python train.py --n_layer=13 --activation="swiglu" --init_std_qkv=0.0257 --init_std_up=0.0257 --train_tokens=236000000 --steps=3602
MLP neurons of a small language model. Each row is named by its layer, matrix (gate and up: input weights) and neuron, and shows model dimensions 128-223. Each number is 128 + 32 x the weight over its row's rms, rounded and kept within 0 to 255. Numbers have three digits each. A neuron's up and down rows have the sign that makes its largest values positive.
After each neuron's rows, "fires on" lists the tokens most often at its 100 highest values on Wikipedia text that the model never trained on.

L4.gate407:133153086116132173067106133075102139164102122145088121187156187091181159140148106133101113099130163122128130125098160148137157081148145092139087138224160136120088153059124135165165145120100127173157170141114142125102138073144108170137163111140141121077118113126030120158098085108134081134
L4.up407:167146065129156112119101127108145124067126181198096128136196147117069136104202150117140068076105130102108102104151172182177119134142100144097137099087085095156123073136124079131133141093131133154138145089114083154150090124122095077096141089145133190130092140145162114129081146142094101153
fires on: " ", ":", "2", "tar", "ire"

L8.gate92:047195089150170124174057169095149148092114186091113135153100161170151125130131086107130097093185102132098153045134103116129101125083101151107128098167087107172104168116082080098124131090128089126128181170095081149156154076147148153131145135120148116166157180152136079133134162139147133120
L8.up92:158069110151057193153141136095068126150144144158086144159133114144156125152137149160138131139124164081072115132086136060116179158150114192087102111150117164120053096162119058129120105163146111148109087206125127103075116153107064149111150153128113164154102171133146140158110134166129141094
fires on: " M", " B", " N", " New"

L2.gate142:141126115114144116124098193170184117118082139142117121110176143107108134137151120093173123101057176124146149104112128045130202063109095161148182161068182118112090193140102139086138165087149131094146131102085222131174129164149136138105199131145145113140079126110071123109110194104131153062
L2.up142:128149141163157180153113142085069107101101158075164063123093111165123119120116184122123171132104141184164146165159119134109159120135120126094131108143155124148123113127170123145159127170188194193167131155078118154155136086140112118147163146158062165125073123100122115075108106142166118175
fires on: "are", "{", "ure", "ly", "w", "ing"

L4.gate33:134224199110163140123131149153170168084158118144108154082136165111144074145115093118155152092126130116102127140154163111133145119143132121167158122171093145119190168080169158193111161123113102112150117148144071093147133131107126168145131094112096153157079214235119088105097053114153139152
L4.up33:105179130147105172104102168122121085158169166089089146177117101085102126099149077156115110115148134166146148100148149179126155190105164145089141140129142127148131106129077169095087203132123137120128165199167121119130090085123153087152123105106174183084113175131174123076087098142134180120
fires on: "\n", "un", "us", "s", ".", "ality"

L5.gate200:126108147149161063145158106133160157146150152082104105117131141195147142144152108166101109045146087071201163148093129136110115166121135123121107202136126086129113139107129137095153113187113153158030114119121138139095093120099215090101144080140152152111120166162106096127129111086084129111
L5.up200:144090071161195122145117106160173114136147105087073131156098079151148100113083130134137110165145097173136112160219172123099162050151093157125126132132138128143153122165094114109125084169096112152126142103160185114092078105088118142091169114142137195095150101119106100164075079076052113155
fires on: "c", "e", "j", "ic", "gr"

L3.gate155:101150167152155149157132104086118162138125126127085127101133125115156114111147024091117108073114077125138101144078102117132213138121083130188098182138136156226108083125136098143111141118151128122176119169140087161161125115139066081145152188098076126124145118115133135118094127096098134103
L3.up155:073129199170193139186169110134131167131185126144127140169132118155161109136135140125147160163190171091100150165123155178059116183112120132149093124097100111147147186160099109100173149152142160069223124095131151102143060180189107099130168133112152133178098119110093137163181110106134150105
fires on: "av", "ak", "ow", "ated", "ource", "b"

L3.gate406:134159110073159074080100113129131128193158122160088085132172120107195181209131117101117133092188140153079141126119102131108134093159187119107098117136112131150071122165078149141195122125121115087074137081145108159147148182088116157197146095199081117153114148204116124113093161136139148156
L3.up406:151128143114139117193119102155135136154122069073106165179116124111116158094137156136102163102169149175120149160079109146098104152083093129076129138120118162220125145180066130147086112159145075099165137047092136108173153133133128114156211151165116184139143130141117118126067107140136123147
fires on: "and", "uz", "ack", "ry", "oard", "are"

L5.gate338:109163110134117110173059162133113111168135141129133163169122172109172123161125121056125141125115073133155105174145146121132144095134092160078164166124150087135168125169100159124146139117125089129153098107086151104144177136113178083080124128175136076151171144157084103114100097180160150153
L5.up338:155175143115149056109095154097177114093110125121151175143169120156157124138124132126149104144112129167135186154147128051191177137127137165125128123157127032091171151139162098118178093105118115145143089109068144153126101178102155107113142117109140106165125133138108114088116175090102088126
fires on: "anc", "sc", " Sc", "\n"

L10.gate348:118092169125108113101151124201152123109073113141155120175155160147108148161176119096096086150163114141101152173097095133122110106062098154198139131143145143094127137185146113099110128201107101122134156144167142104127141116122165132149171157064155145125161086199058116146157154154091099104
L10.up348:153152116177175094090180104140119180095167157102160116097144143138163126119151118101093066159071094074118118073128112078145118147104163103128131154161067094135108108115101177157199122132169131097128147098159192155098168050123095173090146205132091163147109100116098153132086064120142092135
fires on: "th", "ol", "n", "c", "est", "l"

L3.gate241:150185094172144141144050149100135121131154178135074125120153148117131085155134122074134116118133101123129126117090177095154120145131146099152131121123118114162109190137119147209089146115113116134150148178065079117127139202136123144143109070120048132120088068139111105164096100076113092131
L3.up241:115132138206108084164131143198136154107112175161112098149181175072090088073120059180147168109131117064095115127112146110121076167100143098164080140107146195176137079150152133135116116159110140074101117093162113133086120161141084145144142194153041105177162169177185130122183098114149123138
fires on: ")", ":", "ots", "}"

L5.gate307:136192124141078154137144123120144115128169109126126094067151153147142173132136140103089102142123131136146152121144161141193165137081142138118134131075197057179161179069168093140157160143227116124100133138113144102107114131081156161093161209155083139073115070128162049138113138130093074125
L5.up307:132156109121086148153160144160088162183118092142139139143087209172097150167118068116116118126133095110123110102170132184136141178143127156107083115155180076110142155154149126137087094098125223098083105134104121146121150128153111127163088140141084146100104159157178127105214147145127108164
fires on: " L"

L5.gate479:188143174112165110125180130113099165131134129170064141097124137140146093155139077133112113123094046165074103139111098114165140161155112101087119145127088105146156072066149125120133094106154150135136158152107126094182232112161159104182130117147138154161131152136134147080129212199123103138
L5.up479:172118126111152070135120081121105125151119197122082137123120127151111139125152135170125106133129138111129156172179107087071149165130072134113083121091137101091126101107136087136241122157081158145119090111103107111106071192173134100130101144115148160116129138160122185113127138121169139129
fires on: ".", "b", "t", "id", "v"

L2.gate90:175145184138094099186079151097111176116121115148124111120091119106102111103126169108131135081111118153180074075135171106080181126167116144088108155069137098111183062089196139162134099161102102180131027138119101128113133146102079073114135110043082132079146092146133078115148124103174139154
L2.up90:123144172125201113118099121144133133111139199139161130140156123110122176151149127108157090123196181155111116128150119178117059146162099095142127135087126117107114116130072192100141107146135168107115166172142152200079104161191098135114184172090111170090104157153140134133147120125124160116
fires on: "ot", "r", "l", "ip", "ri", "."

L4.gate395:109156160176152111153135190164171143129123115086072140092106144144159117115107070126079086110147147154133145116160177143106160127146110139129157133116146190139146099161119156179144162130087109120196097114171139057146150141035134090130139130083109115164122162191139105119086082076110179162
L4.up395:087138172123132156080083143132167152208122085122129139135166201177184128094096175159117115066105101131179096139049110089135150108104135118122191161209114137102163163165123173138119145103140082144104094121095063126170130108086201083119082081148135117101150091087124080054152150134071135133
fires on: "s", "et", "us", "or", "ers", "on"

L5.gate292:155114072148111117116152197129090085145203165162088041129156168162175130139150122117131150145152103125082155138162178083171101140117110122078182098104108118123113134109144133170118113117100187150156181138080125167147152109137130153173137129138144097150133168147127101141104160116133058104
L5.up292:134160113173076149153094178123107074099119136125107051133162143139144065104089151108156161096135145083080115094193167154156114149131081140137150087083130130153073139141144119101123141114117137161103148113120137113181093097126173171120161103140086091075033125167139088138136163094127111158
fires on: " |", "ase", ":"

L3.gate419:121161124146170192057087155069142157107155152074123086073151114161137098096136113149072190128122092166153126156164114163126151120099132147156156146115143134147095160171105133173144150118096139142109144138105116086136167140143099095172110100099189205161114090136123131105171082141073072061
L3.up419:199145093135120107081097153118155158092112113162111159083117108148151104111127143124157112146146103138140103171152097160104116161150103119162106120126115126173070167168120160141080146114172100110156149157132093175112115182121093157155118136194068109200150105113168114168086095159130152142
fires on: " early", "ely", " later", "ly", ":", "aining"

L2.gate66:135147156096102119139097147178160075100135132089174117147083175094154157156100177147118152125081085125174150164158085173169171061184091167133147126091178123162145109113135179096072151116139161103186155108106168119167183169146112109100130105130090167185113149119090148181126143119086124105
L2.up66:174126125109134137141129085145131096153103187150146145095121166132073151104127167104207081140124094122121189120064085150103134147093127184102110094137136160162104135146125103146113155147182159119103161146070070130136090142109157133178108113188119098113104153119106140104143128139136045188
fires on: "ing", "i"

L5.gate118:163166075123112149100109121127176152164187166147062168088203117100141169132137108128085155088109130088170084116108191109143123146158121168114127211132148117139105070137145175200111132150094090096115082148128099127120126142093097125124108119113107080076146126088119110133084120114070119054
L5.up118:118126102058208126128126104186080070127181170085110136148108155161142095123047146107134129134120115114129175159133139157173101119057122175123122117142121118143134112094075153141119134124118135112148123135118128067136210143141092154180091148142156110155098097144143133139142105115104035116
fires on: " be", " of", " range", " ext", " is", " ="

L3.gate283:086135103129113143130106148102203114139133135076056140104162151120210107184112085150092134166108129137165182179160155161154148133147151139103059141065155120136129110104177111091099160086142107128113091144104131155085136105118121107078120108090146127131143158144078098109134051181136176120
L3.up283:112187111110155152132122136073094113138141200123115126133147137163069073106109151135095168114115111158100119102102094152132132115116117128180109157151180089100123211126132116124164084135136084149094082109167122135111176089138146097152128140074129159095152146158102192163134143114140171096
fires on: "born", "le", "ative", "ou", "ar"

L3.gate27:140114228137151159104160109093164163101207128124135109156129144120150154170106129098084209113151123091163148156109172074158130153157109167116163205102160103130157115134108136147127136147084088111149172103148180114203120178044067132145118185102156071132102098183135071110066060211135095096
L3.up27:134102098100168121123162143106138209098134179106125134083114116081102136149147117189160087067124169157160125150082135183136116185132101159142159168112176125139132152164147145159135177160151114110111125116125140180057142194146101154159103130138175168138084124076139089126128101137117171069
fires on: "id", "9", "1", "-", "av"

L8.gate185:135205154133159122110129156130116124200168134156098144132172178096098119128155108157117137148117087175126123065165138059118120122096144162089176137113083165138123161187174139170145097155170098077171134104139173133105164102089151128101080178130084089140162133124088116116111123166097051057
L8.up185:108105159073030133085135091172097107173168159092109089109099145178095137139113181153106149167149084116129179174078166110156105085112161029131175106128125189062087115122118145124122083118088089099113122108151104107107166158165111084107081141108060113150107153148116179128197120147104109103
fires on: "0", "n", "t", "at"

L3.gate146:161156166130171151085136115100165202150175134156108111094096175096093137120165140125053132119104106119103172128136174054134093128116139120117125159145169107101126135085139157154169172146053136134140093166185138117099186107173129189140099114123189112148157123131171125068121115064133127090
L3.up146:189121109143114155147123108126170147082109088049174172135151128096147140063131142135082141155155095147127132109055083107176133119138172055147078107113097132110110111163181144198168113162133162171141063054101141075140162120166099102100216164125161140083158154125153103104166136103185062096
fires on: "v", "id", " not", "iv", "n", " ("

L5.gate91:110144141150091149118170134109112099106218124134171129107068135138140138127123104121070111130128121098106146155108083108132193155179148183140125131069089137120128075149110151129106155102136149100179174182143067060076132204125107079072122126143131171141120143161166075116099057098162110089
L5.up91:087174089117104114142139158139123138081152139126141157088127112136110161113094108137204178155122105114145066104087178118097144035133151165107109126072071105156144098092080148142096177170126146155156025121115150140173113126088114115130153100160135135123150119184086086152164141154112052150
fires on: "al", " del", "pl", "il", "id", "ar"

L8.gate34:142158144131153132101150165127101159076161136093077129138084156146172064104088098181122137177121120174143150109100112088106162090139071160125069152151157114142131128148183111070102134113095082130138140060141093106140163165188126152158108165127129167122146141110075102113088131068123124134
L8.up34:086126134145130138136092168160104151187111134104105126120088132103178072160094121137096173138119117124122119199170105153130100168192101143135147141166108111095047123086121119120129117067084108112149155072203173114120147109073177158120140109170119080156149101142132101065079133088148166064
fires on: "med", " larg", " G", "ed", "on", "om"

L10.gate464:126083142092103105124126194130102121149123128102118187131150136154154098167106092094108102159104091152140096148086094143109098156068135108134113175096153110110102064182093097088176133181175104109158210117104088084130169120125172140139117122127117101081104153173116101053145097099113095167
L10.up464:105185152097116106098104132190112077105112110134115153111144167121089159126088139158147140080130115148146112098083114150071195121103094175112138106134155057101116122119152101153080157113219141103080182116143205077142154126108102133131109093133126067116093077110106086120173080119122084156
fires on: "m", "-", "f", "ass", "av", "p"

L4.gate100:161149145124116180137124161113111115109146131113099147092106138154126170108121110100144156167147079144135103151219162123106098142120146140098099161157102124121095165124109101092150098135107116210110106077153038058133109092116103103138123126130124124173129116142134086154105157194153143138
L4.up100:132070036083107142154149114124100102118119118117093102114161104159157087159121120180092184134112159147115135189086133106160131116125161116093086179130137135082129128126116126117128153092142081071109162182132116163174097113112145073109055135187157138181138127111104116152121141118111127134
fires on: "ater", " same", "areer", "5", "ivate", "ec"

L10.gate455:133126071143212129143161205106120160116137134108099143144169155131170170144163101126159105148107177095098108153141112098125212146101090137132160144095137086153091100161186149134124121140168124128139108118096129065162092159175153123113135137107205169146072136183105088151140141079080079186
L10.up455:076118095163047127123150148116119173103084171091100130123135129109155192182189147082117134118124134080101089136096100115113120195095118111092150162091126123132150127117091166083118156150065149165146074068178127133109129083128113142106124115104117175154135120128095110158149133158087174159
fires on: " the", " his", "s", " and", "'"

L2.gate353:148117118140097110207151089097098119119111061099104163106141176084143068154113178122128149108045139169118108166128176063102170103075101167170128177140129142102107106175116152101117116103114120135112169089091115134210124132066124128129144130143136128156050147163142103096110140141082128125
L2.up353:157130100103182125172146163157124126139209106112161147098090130144095149160153143185122149192090121118126120151125199053105182103132113117050154138117081118088169202171139156121145106187119128121122139144077140153137150071135135136148121141085122140184146086164169122150156110129106111122
fires on: "ay", "ock", "press", "os"

L10.gate340:155133128138149116126140107115153119044093137148104132121172143130099124157151137126127220110067146149145102123108136136150118142090042117159144133088061152142171114141175138191185118141104146059151153144059157140068102176187102054117135129142128110181105114134135084079108105056121125070
L10.up340:150121098115135125098070146155105102147122098139105102128112175161135132154187145119109108117178156085132094124145161105170110225125119140108103181100158141186095129124157230131134128158148119077165107118109135151116106162140081101131108125154181114168155078106185098182063160172142134116
fires on: "n", "-", "on", "ri", "et", " |"

L8.gate481:085089144137143131138171162122168161123160146152095172162118117153145115118193079148083131182147146153152160150131103189151138144127084106142067161088143113188164095134153139130127133132165161173151141118105099093092167130205120091130091153226071140149122191120115083084157151035156177140
L8.up481:139139107124128150100141123159111113091161191139127120120120097106119164132149161142104215140149139133173151174071164197167128127103091171159099128113186112143185179118126136096122177134142195130126126143207078083144143158105085114139091174151113143160086111128055102122107167114137164095
fires on: "9", " Z", "eb", "Z", "aced"

L3.gate317:115108124134128165149128149149104200094166088068119100106098197137155143097169086172137087159077064126120171108122115165074084084097120110137079138108150150139069185158128166113124144134088062156120106087149101147135118119107126058160144102111176093121125112160099068115109162187172149135
L3.up317:137133088096082080109131155147110136121149101124123097139093143130184152181123141072134138084164159158116099131118132148090104158174090161126149123111107141081072173108198127125105174130101157107106161184166080118093099160081131110147093081114153114129071118130142114145122155115116165110
fires on: "ing", "er", "on", "ed", " Per", "ind"

L5.gate263:171065170125176102169139145108083135127147084107182109077116175090130128143095083145116148082126089091164120077126140098144144113150118108109170187135141150120106088188128122145166116120103118173113087142104158105125138190157095101169169156109152122133117128173098074116114071081131109131
L5.up263:143134121141149091165077162104080083135065162193078084133135177160119158058134157126149117057159108119137164028102154118146092127144105128142090074124142110116109113077154098104182138129155148170053143078154120187129152090155159198092157109113097074131100150150123141120118168102135144120
fires on: " of", "en", ":", "amp", "ich", "ent"

L10.gate234:120157197108117145108113141177099105056126152126150146068205150163089143117155153131129125134165136137147039082088057115153184158168073166123063142148149135130139115183087154111149143111175093076103168110122120105127136039212130129136110130111179155093105115122130089114094148070119127111
L10.up234:154083145170124105130144098143088200143143093140119124094113164160139111150118146093090170161182127040203163150151128162169106167166106097181143140115122131069101133083135099179141200156174127099136099131149106113170137156102115166136136132108145134146187155126064153089119129114167120214
fires on: " sp", "re", " n", " de", " s", "e"

L2.gate74:143107179163180170127140191136170146074115121148095172111143159122124079104128085164127145091073128169187106198079092111135173090158135090151162151064087162126084093085181184164115134082124118109104088201141147113114145118147132049152155148083111170135137134138102195135139106123099082173
L2.up74:183159092101147133125100169126117063114133150132089063100083168185139131091114094093153072122175141177116119143134143124093118095184150114142125107096169142074113134089167202116144163121157127150153141179151171080126174138124168136120154129172128144131177144119164091114185108163123167114
fires on: "as", " laun", " win", "igh", " #", "ing"

L8.gate240:145149182121151117138142069137104105159169123111100192098152130138153155186152087116118089085133051138111141158100165142141086139199099078113111142081146156096170153137168182141163136163074140154168163099181126142153105076124126130142151049182052100154131122168110121076132145109122140142
L8.up240:103147104166185085057171076172135183106148158166129149092157108194086176137168076144106055139192141112145135151103142140106107146159102147168157114095164163101134140108069117112174126126142141115162107064121122121134139131081115086119131144102105138078122132125128094091168141166120117122
fires on: "f", " At", ".", " at", "v"

L3.gate104:168112090143138118035119195076151113058145165130136120205117150118123100124092168156155157117097145132161104130168210148159084093149101124171163124167107125096150136176165111127154170089195106180132114120116089077117098133127108164150134103136129082127101094095156111138116129142096123064
L3.up104:136117099133088144074102084093216147101108111183129168061123150088176160134170177062132168133096091096127126140114084107157108129134100134160145127171179137144114198136137017122064121136108083129120169117140143125128125160163116172097081120129099127152157127147159158126122123121053164105
fires on: "ely", "ed", "ly", "es", "ally", "ably"

L4.gate292:138085098152121158089126171181131158167091151136121174175142138078193151140159126065103137102158152130179166152082092153103140173076114169162136168105137157139145092171087159138147178127175088152165182112113138124170180097129153137122146110154145132168109160159118110100137142133107139091
L4.up292:146121103142103099107115134128204188126145111097136109116168062115106222117101179131149141142116100093150149132136076055149141106128151111124118191150135089094121143112127116172207121147097160129112135115053155173136084096139140191162117102104087131131173125183142114156082118148114105100
fires on: "\n", "st"

L4.gate421:158211134093123108157092203118152102124167137130122097115122136136118166131092148131099130124115142089202190141168107125123144137124102143212122156145164114189151139165169109090093122118144124060111102145092089111166133176134094115088158170122137127128111194103127130099132089121120151102
L4.up421:133123165138152122121110231146059169171163135132142117101169094119110139123144164098144148095113121124108101190129108058109193101157174118124127169126141125114122164168123131131062141128116170096106103141130126144168123180095156073116144161115099102181161123106086139047099105164067047153
fires on: " l", " cl", "l", "cl"

L4.gate228:139162129122067099063133146060072103158119158123154207125183125133066136126124110095090103097116082163106156140068145142102167114158083136134108112092120126106073098142106108141092082083122095083108181167118039112121140117143099103086101127105090159153096147156127116120112099089056149114
L4.up228:143085165109120097064082153098090082113102107139071131100090169150124121153097169043153149115139088156174093141146103145153081126174104134135098093159100091122158118102118142111129146125152192137097067110166133080081117118082116159159127111084087168117123172177186138101149080176103147144
fires on: "ar", "re", "il", "her", "he", " high"

L2.gate242:132085099144127123105107111136146152090164136144125143071112122121157145110075124154126067160122126185158166120137124180152159131154145132096087173091131115121132182144149151160142112166133153160154135125110114110103115156083150045138137167103086196126131173192093181084113072142120121150
L2.up242:202148110105101133115081168170160112147125139111139188105143185141117133132071114151128104121103121137152144186131105121151080090170106187148136137113120164149141138077157133097098161158161131175147144123133111164182081124129089064084124120103063132135134128118171140092175115120060154141
fires on: ".", "ion", "ed", "our", "med", "as"

L4.gate443:115157105168088141129170176166083128158108159135147129091137098148128086085184108064129103063142184147157097120100098166089185160122154122153150130124163102096118118145196129121114130139147097139113152177156150124112133078106116175114136127134118178103075143128089053187088118095094093172
L4.up443:150136090125163214113107108107131146108167078113092142099207144101125127161109119168137089059134071139097173175143101156129149126126078194165047105082100176136137099135174101155095138141102176123097078150095106173173103099117134092094057114138181101116089144122158129148123112152111106101
fires on: "um", "ob", "oint", "ish", "ces"

L2.gate210:116140120151144182093060113118195156076122129102041115049155133067154133183137160119138174135083085129057143137133106103111186061163118134065153062123139087166127164163144100116117127122144149181165112180101126099164140146091107139115117083117113069151096190129143144153082151130144146157
L2.up210:071108139201114154168126153050103131155137157071153118099112120216102160090142155180075123100119080110104167158074159146093130132181094120087132145096129153145133120119118087096108169124103153148121117114100155088128147139116109157155163106039121091151196118104166131127172105079168180141
fires on: "s", "ev", "ailable", "ed", "o", "ve"

L3.gate259:107217173120142144129118205055113128112213160109098100131170139066126119096127067109113143136163121138187097120120144189096164125168146107135128114131103119153114120123153122120106118136072055181159113108111111097111149117149084113056170093086063187151163112146150094143110145115143077131
L3.up259:087077152095064123079057083107114080178146155085129120115177153113138123113156103076114088146195153106171096104114121105113126192148140117214099143098102124084188151178117122100188132161036139149148117113142137124085099110143148137105161126129094167078143072133127153105122116094171177184
fires on: ".", " American", "r", " California", "arn", " Republican"

L2.gate367:112137139100126110103088168089141163132148168108113145161167184103142128081128143184124169121062074120211141133169047107129138124097113113116127164140133143153112130130150113097114116179106118157143137171149140140128068122197093080123113154074118120163118196119127097077111075136133164123
L2.up367:076143178091102016057143109116135162109165133109149182125189103150084146126181111124123102124147141120141112113092096135100103134083121137136177113168152117096179163112121097136116100157065106117129122130123178129141139102145132108087113141134165121132114180169080099140113100099148187148
fires on: ":", "0", "ry", " between", " /", " that"

L8.gate192:134160089176103141187124126106180118116080145136102095104159152058129145096149103084106087118102118098129115141157196091141125152083022122166135116124113100168186068119194131131119177106167129149110129103062127112090141138130102091122151167149120139163139100164116064078145158124176176117
L8.up192:153105152140190172102176138140101102145163081136110107147184139120135137185109106122139144163099127086088171194130160136072159183100184093109096117177167120131159097140099091163099187113182191088139154141150134083115112148129152137143152111145116150100180066157165104095079121070075100132
fires on: "G", "D", "S", "L", "isc", "J"

L3.gate273:127132126161130127184085175086150150084133145159101113102095195092155157111117123125188067128110081130118138122151122126176141131117145142168130144116113167077134098151129108142141159152142118168153165076137120130157118145163087132144157161151173057126082136175127144080148183129121121110
L3.up273:128088171173088180148143119141088158133128138158169137142142167139183149112086103069132126148147172091124084169118090155118162151108084137186067114104084091087116156111124077114143115204121134148122207113148060076132133113146154175166211158192102131120122125127164134146178156092154111186
fires on: ":", " included", "-", " include", "."

L5.gate87:120163168123095121112128081141096154143130086092103141054092098130104148153102096150124142115107151142088056112137190120088143148125218128138088130081090127103139142136153153125158106134086101113195126134091141156125169157091095087099120131069136173127143163146114125128076146140161120168
L5.up87:177133155153150150113099075095088116170099109143133090115125140137086082084137140103149130064163165116146129134142135172097121068121180133132069112185094129133127140091164156167142090115141068136103117093100102105096117091100103099161198096095087148119153134109163033118117081150174131092
fires on: "i", "7", " sc", "6", "ang", " would"

L3.gate330:151154146164111207064114159138138162141085168135095107137144103133112170152104126080146129148082102116177071107167108135140109098125020167131114133140131082181084131123085110091135127137121138127095127077136123140124111137132072200072095138085139168148141105154135120082152155150084171081
L3.up330:174157133122097143129150113181118110115140151189132140151178113133108181140115151152111163100111184118159162154100153148051095112165092134127118101117110069096109192166159083137092173148140202133127087074104145115132136172106110172123116116152122156096100118110109123061150127117065156123
fires on: "ient", " other", "ob", "vironment", " different"

L2.gate495:190169184112137115155095110089199109107150169071132155105157185125160109089141135132109119180134139118112126086140090138131185152073173160182123098128198114171132107092184151161131188157129119133130127138117137144206092179121178075136157121191134108172130222149101104118085152117134124140
L2.up495:103061099204160121130138104139152132104146073084090109113121124134185117134154174116196128113131107143164085096083153089105121141141108149091146073040112076111141141156139194101130181139116157149117067105152149154159094162094132104181088095110167158131110088110175112103121129099132091172
fires on: "ar", "an", "is", "e", "er", "et"

L10.gate45:107117137122183106097105103199085145106162144132153135093147165136113183156116156092126122143103132095142127128106153135145123124160110111177121097149118078121187123061202110094101174074100096105050157160104077135131161075112128148156062142068168131087142090169133131142091073126147184136
L10.up45:105171160186112147132100111167154168150153088095146117063138122116108195093132147119070104148089151151124165057106054092139101066129118088102104159180138167156193094124074164074191164130174152127090121094103141112162129087181108125133099214165160148132142078076139102097108135134138130061
fires on: " rem", "m", "M", " l", "1", "em"

L10.gate153:154149172155157130114144169169144100167159087103125115074146169130127116103170111144096141173066124189062133110170140070135150153101097124121111097141134150184153166164144148168214098114186138049135116144134170116138144145133098068075095176157138120135141088134120030123141069139149122124
L10.up153:171193179160093133091175172185172155154127124092145131109168165134134115105155190124081082202122127147106080108188107137101177138079061096081093172135109111094141128133157101158157100068161180176088114137191107134147139050144148135118159139134097154127156128115127102129184066139142146126
fires on: " L", "n"

L2.gate218:131106159190120158163137161093122102081174127147107150136170134114142168137141161139089106110071162182149132162132149156123210117171129099111137118121063072093170164079180112100138115125130161124174092132153139051147146152123174127173082151071087146086131128136110186129150152060098148139
L2.up218:161123120125124166143080084153128139135135090102142142086130121155108195141136132129105124109123057122129147168094191101132131101152102117152075072151168056129096144134146154102136140113151141147157096128172127107081155120138114092147136119097097096083170140148137058083167114079178123134
fires on: " that", "erv", "ld", ".", "e", "ed"

L2.gate143:083120154114101099150151089145158127121148119142127105124190117119122138127190111174051207127173132155110100154030132138109189156105066124084179130085138151121155103154104169123169060163138120118119142125084071090181137108145080132116111090090089091173090165149105107111100113150117150127
L2.up143:161131138167184117134192086097123130109141092118173136126109070125111143113125153145153131087095183098116148203081167120141148110174142110116134155112130172142138118107174154128113066133160144157137141124118099058115123113149102162091107138042136106138151113147140070112093091138127163112
fires on: "on", "ed", "ian", "in", "o"

L8.gate79:135142183115132142114097143119117112126123137084091148144151139178202119061082114174090138128099138133132123152150136097163085065133145080120157162156156085115108153105097106153127089078143076096076114129087141131136240109100125128161099149121179119120133197138144111046136114147109119148
L8.up79:139124105089087022088103125145129127159151166101116127096154141181131144140126175139126135183161116136166153175112150158125117116117121138125123154141162102139107137172120146131158196119181108092144099131116119135128163137179130152186104099099135039079099085142114115177052127142101125188
fires on: " cl", "ly", "p", " sp", " Cl", "-"

L3.gate1:099192161188136131106200108076134131152146155118101143111116157147131145115170113187109056081149132159114168068193114160122152126048126166175111151169128117121129088186119129115124081115160141093160140097129121129171109091076046113106170140111077113177103149099173115139130117119157126162
L3.up1:073172117149148123110126112150085121168099083108136131149033140095152113104134059113129123072129083136117160139123144142050124164100166164131060092097120152110183127145148117107161180119167149177127130129067053105200150107149184153106132112119178160088143119115131199154098153098106125153
fires on: " ", "ord", "ak", "av", "iga", "am"

L10.gate509:183133120108107157168091135133138150095180089129161114102161075148101093132161089137146157148131205157162109139150139092130143123129188108155093198139123134171121118127121124150142093141130077140222130104190117100112183181179101121094108170112112109153134095136089097125159106106121085227
L10.up509:153124126132112181120132151123122118117089047089112080166058097131134079089038162132178146160173151113148092127128176128117109131163157095119171087173174117079152129172151120118134180127154123164141096059088149086208078129178134068143183083160146160132137138099150109122129131071136124182
fires on: " ", " her", "2", "0", "io"

L5.gate484:149169089137157176113137081116125182043126129105116118140138131080062098118226164132066154113099148122110164097088164156156138141107111104115097162133102208126126151118130139148200133147145089135087113143082134122138135085144133143135123089176132178137094145192133127130129065085083116134
L5.up484:120166099105131134187160097115131154082109104106128092143129137116079150154086133117181134118133090135119126086124180138092132116152132141096123142110097100130057125147111102159128165153156160080135110141118124152135146203167135054065075117124179173120102121179142141116082124159100156067
fires on: "on", "9", "n", "0", " not"